{"n_layer": 21, "d_model": 160, "n_head": 5, "n_kv_head": 1, "head_dim": 32, "d_mlp": 448, "vocab_size": 2258, "activation": "swiglu", "norm": "rmsnorm", "norm_place": "pre", "norm_eps": 1e-06, "positions": "rope", "rope_base": 10000.0, "rope_fraction": 1.0, "qk_norm": false, "attn_scale": 0.177, "bias": "qkv", "tie_embeddings": true, "parallel_block": false, "init": "trunc", "init_std_qkv": 0.0395, "init_std_o": 0.0, "init_std_up": 0.0395, "init_std_down": 0.0, "optimizer": "muon_variant", "lr": 0.00661, "lr_mult_down": 3.0, "beta1": 0.9, "lr_head": 0.00673, "grad_clip": 0.5, "warmup_steps": 200, "schedule": "cos", "final_lr_fraction": 0.0, "batch_tokens": 32768, "seq_len": 1024, "doc_mask": false, "train_tokens": 216200000, "steps": 6598, "dataset": "wikipedia_en"}
MLP neurons of a small language model. Each row is named by its layer, matrix (gate and up: input weights; down: output weights) and neuron, and shows model dimensions 0-159. Each number is 128 + 32 x the weight over its row's rms, rounded and kept within 0 to 255. Numbers have three digits each. A neuron's up and down rows have the sign that makes its largest values positive.
Before each neuron's rows, "fires before" lists the tokens most often just after its 100 highest values on Wikipedia text that the model never trained on.

fires before: " |", "ton", " of", "\n"
L5.gate369:163170097094124142129110078146148115137086178122046127174161106108162179135073184137136152146135098180165110129198209072112149132075110141105178084117115125194132150123165119130131155071134123098152147122119103104178129195170100137152105209102105126102118134127089100174171059164144142116126149159141156175096127160108121131176148051158091118166134104120130077131132136083147136167182085118124123113155127137112147129150171094122046142156127116124179141160147151126134094125150175
L5.up369:131106137094122148177088110106135129123104187103116109136188157136169193133107155163111134114119165147180147138161111145146089098087089154063148114131122172123182109131143194181116174108193142141144168076125100156169147177133078152153111137142138148167108145096063086177101121197144157088126188213166175192145103183086091079115161054110129135156130116122110147155123142121141119145128121177106121139111097140193131106124141149123135077143072114102116155077134170149140095084164134
L5.down369:127075089162131124107090125112079159149155146091114165163147063096160133115092122134138055141120152113090118161134117155096096142097115219074119153134118164184175102143164147153067097140110088122169143128089119150068142141111087125175098117138174120139100177098106141117135079181183137209123199164095159138145161102130033110065077103126112116162126131128135159078138125151189155122107111124119118121092092133164127089110126169107107111155089159130161135123123140193154160064145123

fires before: "ed", "s", "-", "7"
L17.gate135:154142185092110124134196139099157112151120131157118109175173101093150159107132148142122111216091122117127097115135123208109140105158102130118124088136138118134141132097138117147070137118121116133172166162124127139190102043126061134194145114173079110175150121112057114146148108124132094078180128144155121134178145070129129164100142142183114120108101084125196140157092164123148137189141122114131101190137084121145163105135098061099065157143161113104125147147166089100146226162152111
L17.up135:113172154107164124177183056142158160122127118111128074107109128092117150135139094083098143158104128107150110121141163110100078118174102100100082120169110057145115114138150144038144125201120048137135094087119113102203118091135142114144150162103096108129129106111160120118153116148144090126149148167121136146190083172121146141171118087123057151121116161162168101126131051139166137143128146176178095173136143145090148170092173120122080155117194213131158095123115097180104157096153111
L17.down135:138116098126133127144132132122068118179125122118178081160146108085148156129155129184112205133126095147176143141178171127166130156133124098129194080163063108156096105118128112116147123107142112130135141136129160170187171134132124123053015123147181091111105117106156069086034109132138107180120125090105160161128111069121143143172091111125183099111156081126145103163148147094085091099154155120108118127078140157165123182177182162135096142082074131133107101143103119104174093130159125

fires before: "ic", "ical", "y", "i"
L16.gate441:137145151069100107123141059133132091103103094097142076132120138116087174123161090107099063129182172099133128175189095114182180120118056082177168119185088118089117102136179146161081168124107126137092133144151121124127159146123093169079113041049159111134140108166164098186097087165141125103107102166139130124098080129091144139108128115166144113096147138142072124128110122161174134126167120105114102191116162126096151118076137151131081089138123090132063122173110124155088095121189129
L16.up441:158122145171115096170097088170083123166119116131078137084120162153182088105102137081099071163146091168149162110118152140125111122130184103195168128115183130143117071129100084084131140101085166203090144120161128086153144138144118135113104214147128120097137146157196112150117130155114097166110122142147146148094151145147106168098138136120158156113124174154077079139174150147179147115099149154153103080150185145125143144070122111197144139097139103052106147132177145056110075080077105
L16.down441:138142102192192160117148116139141103101109113171104171122124138178098139068148069155121198112155097116163089104115092140107127139152117095080174066128157109109125078163155148155120134105171140154159127137154077103150118109160118131152123126129140109129148091072114130120101129126142080129203121129150129017127147059167138080160157117083116145116094147106107155170100116105043148077191126136090177149135143144122145165123108154149176118122161044091133067170131096105186132131165119

fires before: "\n", " |", " was", "==="
L2.gate416:118101185140117171074108112134172094055124066141150120137191069145071149159138149177096113089114136172166154172137149164104118148089178145081225193124133149065123149116183170146146124112173109178112111082119131112134129124150143080134140107139102122119163152108126171172108154141108086083111139121152101098086120147112127179122120080100091141156081084118106109098157101165130099147144155122071175105148065177163170201150101122082123131099115173142162098138124119078104111129157137
L2.up416:160159172156129108114162114068153159070095092150118149157169066133098149079145162106126176121105137158179133191107155188138176168091142177114129109061094155135100152155126160120114126128096136193164181120099160141119175133129159168137089133106099093151159191136086097129140114170178103078078149153119170093148085139121166162128144125106134178134156093163108130104121104197127133180132134102146134098098077205170139094208052136128114135144131161084114148155092116121125163117161121
L2.down416:066118098133116096178061145180112136165152187092135092119183159151140112078083053115154128107130145146130152139120104072108111137112124116128116146121144086165117093125140116141123127092168148086121116105112075125125126128151078079077113145222159143169138102134100169107152144109106066164171120144178220139176188084136122150130102130139134161187066114129119130163196114105125174139049088106111153119155124172174161178148169089144148138113131111082093146119155120155124080133158113

fires before: "s", "ed", "ing"
L17.gate189:134168157101148094151119112081162119095097086147142090101119196060143122083082128095125114140123087118119105114154120166151095164163066133149088138090168136167122147051116151176169151133096142080127148148106091121150103155098115102129145165113074130146158140071133123106152191141104158156155126146124094157104197128159139098157118061092117132151151119164147179125113155120143110148157143180169135169100134142171173139155154086127125183193087127105124177054124160075111155034131190
L17.up189:077111113112148125168133133077123129134103130170128117107121111073089100117172152148137069124140153159114125186119168109125075152153138068106159188120119145085097147178180155046096072110116166081077163174122098099135101103130153109150084156129143113153096145090145149087130115175134166073117140086104172151099078084125140146108084200085110192098102102131075111172176099100136136135135116173175156148192160142130138095071139105144099131110149061164155113165075125093083127112149154
L17.down189:116112111147173105075149167138153156128102096120128134134142174146158128156134131156087132098146101104170110139143148160115127153144162154120047133166172148148155094096074060141184137157170148152127119170085136160184148145091121135125150134138134140066137139155183168118083170129140109077167106145089136142098177178129097169091078073120158124129115171204176124132149141056136184103085189111147105118065137117126141152138095198124094074156097131123074156155136188106158141083102065

fires before: "ear", "ard", "ai", "oung", " educ", "ary"
L17.gate46:130081149168204148130134095109120191135147127157069100205097164040130103164135155144107140084126127160111125153145143134096118154137139142093106140126152136100133113169129117179111068104109107101111083079139127138100072106142200081121194107109151174104113085101122117104137116117104147088115119128065127143156100080087142122108154193113158208173114113111096112091161137115110158138141096154132116062141178169115145088210174110123180115131185095134128128074174091169151143132158122
L17.up46:130183129124113091170109184127060151129160157162145109128088099087098171104179142133120196149115075161134088125097125118116082094143150108081116148170101137133124146160105098089163121096164089107139154148144112177098165153108086146086142165137119109088088109083128068141139134122115095115112109120191129172163140167128092098144144142134143129140093169125150097115188119097175175139148117140156154142163057087164121155085119176044161178210110152146115139101104132083069197091178087
L17.down46:137168109141133139114094111152143141128130158108124063096135168145161099137142177161076071168150085101148089123174122133162154146083080143152126166112113170161120139139081107095099125071166134168164115129130090110170081143115158075149106120134143109100086124126167109054085119101097166151134148165147133107233121119159160150121137120185082147156125128117161130067102149144125146122154166090167166183055073162104081134064164105186120160144140073128139128105163171151131094060166165

fires before: " |", "i"
L16.gate153:123218133156157134142066159118120195126174069160154132158104128161108133126115112094085128073115161129117096180122173172124148181132119121177148170067190087123086123105160114157089051078144096154153075082185181130097194119156127099119140110153120119169131135125159080122134129081117099103134103128168128160089110176158158112152177130091125158092164165130145107125109145181096128104082087136101108133122153094119142145167168068134077122136155067112188137158186120107097120134137157
L16.up153:129116164140107091138149090114092074165132115094104078131090124092130097090124137048144101098128107152156098118186099074144125116147122155109125092131089129107150060115165076168140109104133133115151148066081052126120105098111165145099165124115119138112103142099126132190143101182133184101042162157113146161089156141171196206174122122161107115094159136140144144129098156140121197198076118074113138172079145149191122123159095110151094075084114107083098128126149157126125104109098115
L16.down153:072199125104130096129103094104137119107146199115081118129097117154106139108112065162171146110131138140161164126129169139177126150155131106116158110097162138124094068175159099143096123174127103091180093082157171113078196117160120163180148068104109127107127113160073162181092102136142126124112159079103098142145102117099126087141153125092133199100152114130125112128127157208132199100101148123119108145113163065177095120136128180181102035159072156150117104143119104143104088141143176

fires before: "ated", "ate", "ates", "hed", "g", "ed"
L15.gate200:134116145113174147170160131115134159163115112104150197180136154103179078115189148160120141194152150133135131112089120122196125103135129140163123114131113125156116071181090165162097156088152125115186162144130152069213139094110136133085098152100171125138117070131110088106138111111115116098165136169134092108134127114084149138031148132169124168157123082212126123088121140085096080109118164152182118117138157150174137155077122099119189140112125120081159072087166153145086171094102179
L15.up200:092144130139099095141152136110117126158136113087116108073102104053107098067155059105086099167078122137109142150129147140136148130135128152096193167156117115147138076175145149155108129122136109103141083094067132078147114110146140149065085192071111085145146092103134101125156143125101082134133109119123149168182122153110185128141138107159111162172127116053174113151112160093098100172183086114191139175115088103104093101180119049085109155157139126068155116103115093073171126126173182
L15.down200:131071191145146202128157187191056155145117139110193161134105128065146110120122131170108173175148133119192119083125117154127115117026170104103076151113157144112162120129130136135204116176126121154119163163096162127147109108159169156079132111155157120100095122154121083155098114104137119127116101161129108115170142137094148151111178082143160098143152094086150152063140086068083109157159082100115122141154114101176144143133129123080127179129146126089074128127127074154080059105128110

fires before: "ed", "c", "ment", "ated", "ing"
L17.gate30:130140168072131094125131093113068144139122110183131110139149156061144142135159139190130100164056133166134124165117170142154056170127136134081147089060123173118141126152121142151188128112144112128094121171127151088191124132109089078160115104152140114098179109154115124162130135112069121157179119104143100037056146165129134208124111091101156147119143135120142160164162139192168154187139129128191142114137163068086181124094136081165106110149193179087115131133114133137133147136121097
L17.up30:129117130126091163136107178125158184123132075175148147121164225089105148083124109149163099182082102096111141124113063142157117173133148149175132065144145129160099180097151141126153129154108133150112145117152116067093081115130136135140096136170177151102182152136138126117130117160081098109190148188172146080125156132108160121133146071079130103166055082153133181131107156107149065133105090117137152135122135086069103168110103163133177162094181067172109154112152142097147152181143072
L17.down30:118099154098141116102133104100099141054165151147078142114158095090153121051161129199169094092104184100100089114104181125136115138129145094155153126119109148153134109134108114100137142069072100150147089075108139051141115128159136165116145142075121159138132179208172090087060148148082186145173126098120113116135194112047144148121111131070140147134157123101134145147118121116151130102123142096153126143150114158132122077136194106112093061137102148087160183101168067119136174139182134

fires before: "ed", "ing", "s", ",", "sh", "ab"
L4.gate273:037097149181120095101156124153135072149127100137124152158174095120080145158128106159122134086127136131127091137167168109162135131162075152125164085106069164175067195092112205106154171135143176149103089099132165147137104174133167115144121176118091134107157131127150187144146161073173141068118134139132145118097172138120099152146086179112102176125131098139154145046139140182122126167098147157102134119175095149105137135125103115089173080113197159172146191178104147141144144169111162
L4.up273:170125167182164134093198081131132190117105120090138113148140127119090124110119142091142101152066109123091113149158125187118066134142062131184061107164118166130131175087123141132086168141109088129091150108126195093094135157105157109185149144142147112108210106065135085131167086093106127145110135114121115087125078166145090136125115143110131157123137137119109121104123100128148094109152164057138177137177126200050164141147155150116124132154088095143139195177104146119137211115081130
L4.down273:111102142087164069092173184116105112163123111136099134115109127047140122096077183088106118090144104117109070146162106085179153150159105157159152131157146069133179131094092186131121114088108063106181188122157170125099100125111172135192151131108123178097153141102124153154090093155119078163134086157132100162110083152080102152146090111116151078169080186137138170171111120117132083095083142128115121103169182181112130142129137072153112127168112089148160187117148147135097149128061121

fires before: "y", "io", "ent", "i", "ies", "y,"
L18.gate350:112077127089064158098152103115157098106122125101134110152147205096112118153157115120129097187109151127059194139082128146136181100148088131155096087113138117112147125110162136184094111176116098187086169137111067061089089126104148065146132102094133088115186115071195165123128141103095130148192138143145099105167073140123118128124129117117153120143148157121121087190160106127122174119115104164151149168188173136176126119046151114114136112156090132054138166163142140129118156129086074
L18.up350:133106155111112074107122119109091105170099092159099090110168188108117186174071060122138115087132124149108138108127062108121153145106167173220140159115128109115145080077166161160115176128127150164104141114133057135070140138154140161131098082121122089117194197142139106134169089140062065127135159144089134143120133106107174071157118115114139154140129130099117059106158119160126170112092070097126124112145130167132096185113120152090103122122113100050173073134079144126126122133154182
L18.down350:100095125183091143088131105107133138110167155119177137108141172154139157151119133115124126093150071069091162145108188100176162061178075150143180121145160116078099105124059126050105092092145102070138114147193184150093152100083122165159079152121117146133113132043077095111067176110117109138102109159164168133128113160125121107138137125098120114160134114165048120062125095142123135117131094112148089086063094139150144161115140173110112077130134104160096099098119149132136112193138127

fires before: "a", "a,", "as", "a.", "ah", "om"
L17.gate418:124122119115072154102098092124148169144163070126138168148180117129135112107157117041154147156125089131130092144198112104138076086138093136154121188090165070083108142164088102131150153100021142124123177135103162061072135097141116130100127132097117094084119192114135123095128163138165142095190089098152102175099095139099114116135142159107121140141113102131188135131139115097142126180137171114133092161167121193163136145159153181151135149095133130075097128105147136053071094103136189
L17.up418:150099128126103119120116119142139141097202122166202148098145118083145138131095123093111163081071205137113167142145115116132104136111160168153184152070162147146093077157166089138132176093107190118114148114070129137060101142152097108111054082115138144160147148089118100057188173165111100153166177093158138146065109099104117116139103215137116164124140118133133125119102197112180200165118162116157088169160118138133133128151106130092137158140166165114088092125161158127157138108087115
L17.down418:156084113160123174178103132111114148122086127123177146161103149118149117177159142153163081202122151115177126099166096153122077160129148200129169122056164123109142111134147109163195114082117133153158205179111100134106137103139183174067160069126098143110115131100135180112173154199146137121148176135122082104156202120146123158109120090129189144146128117175206136064134134117149184130108133125095115124132115126138124128174148097134146157101197115109105092133186080102104133134158166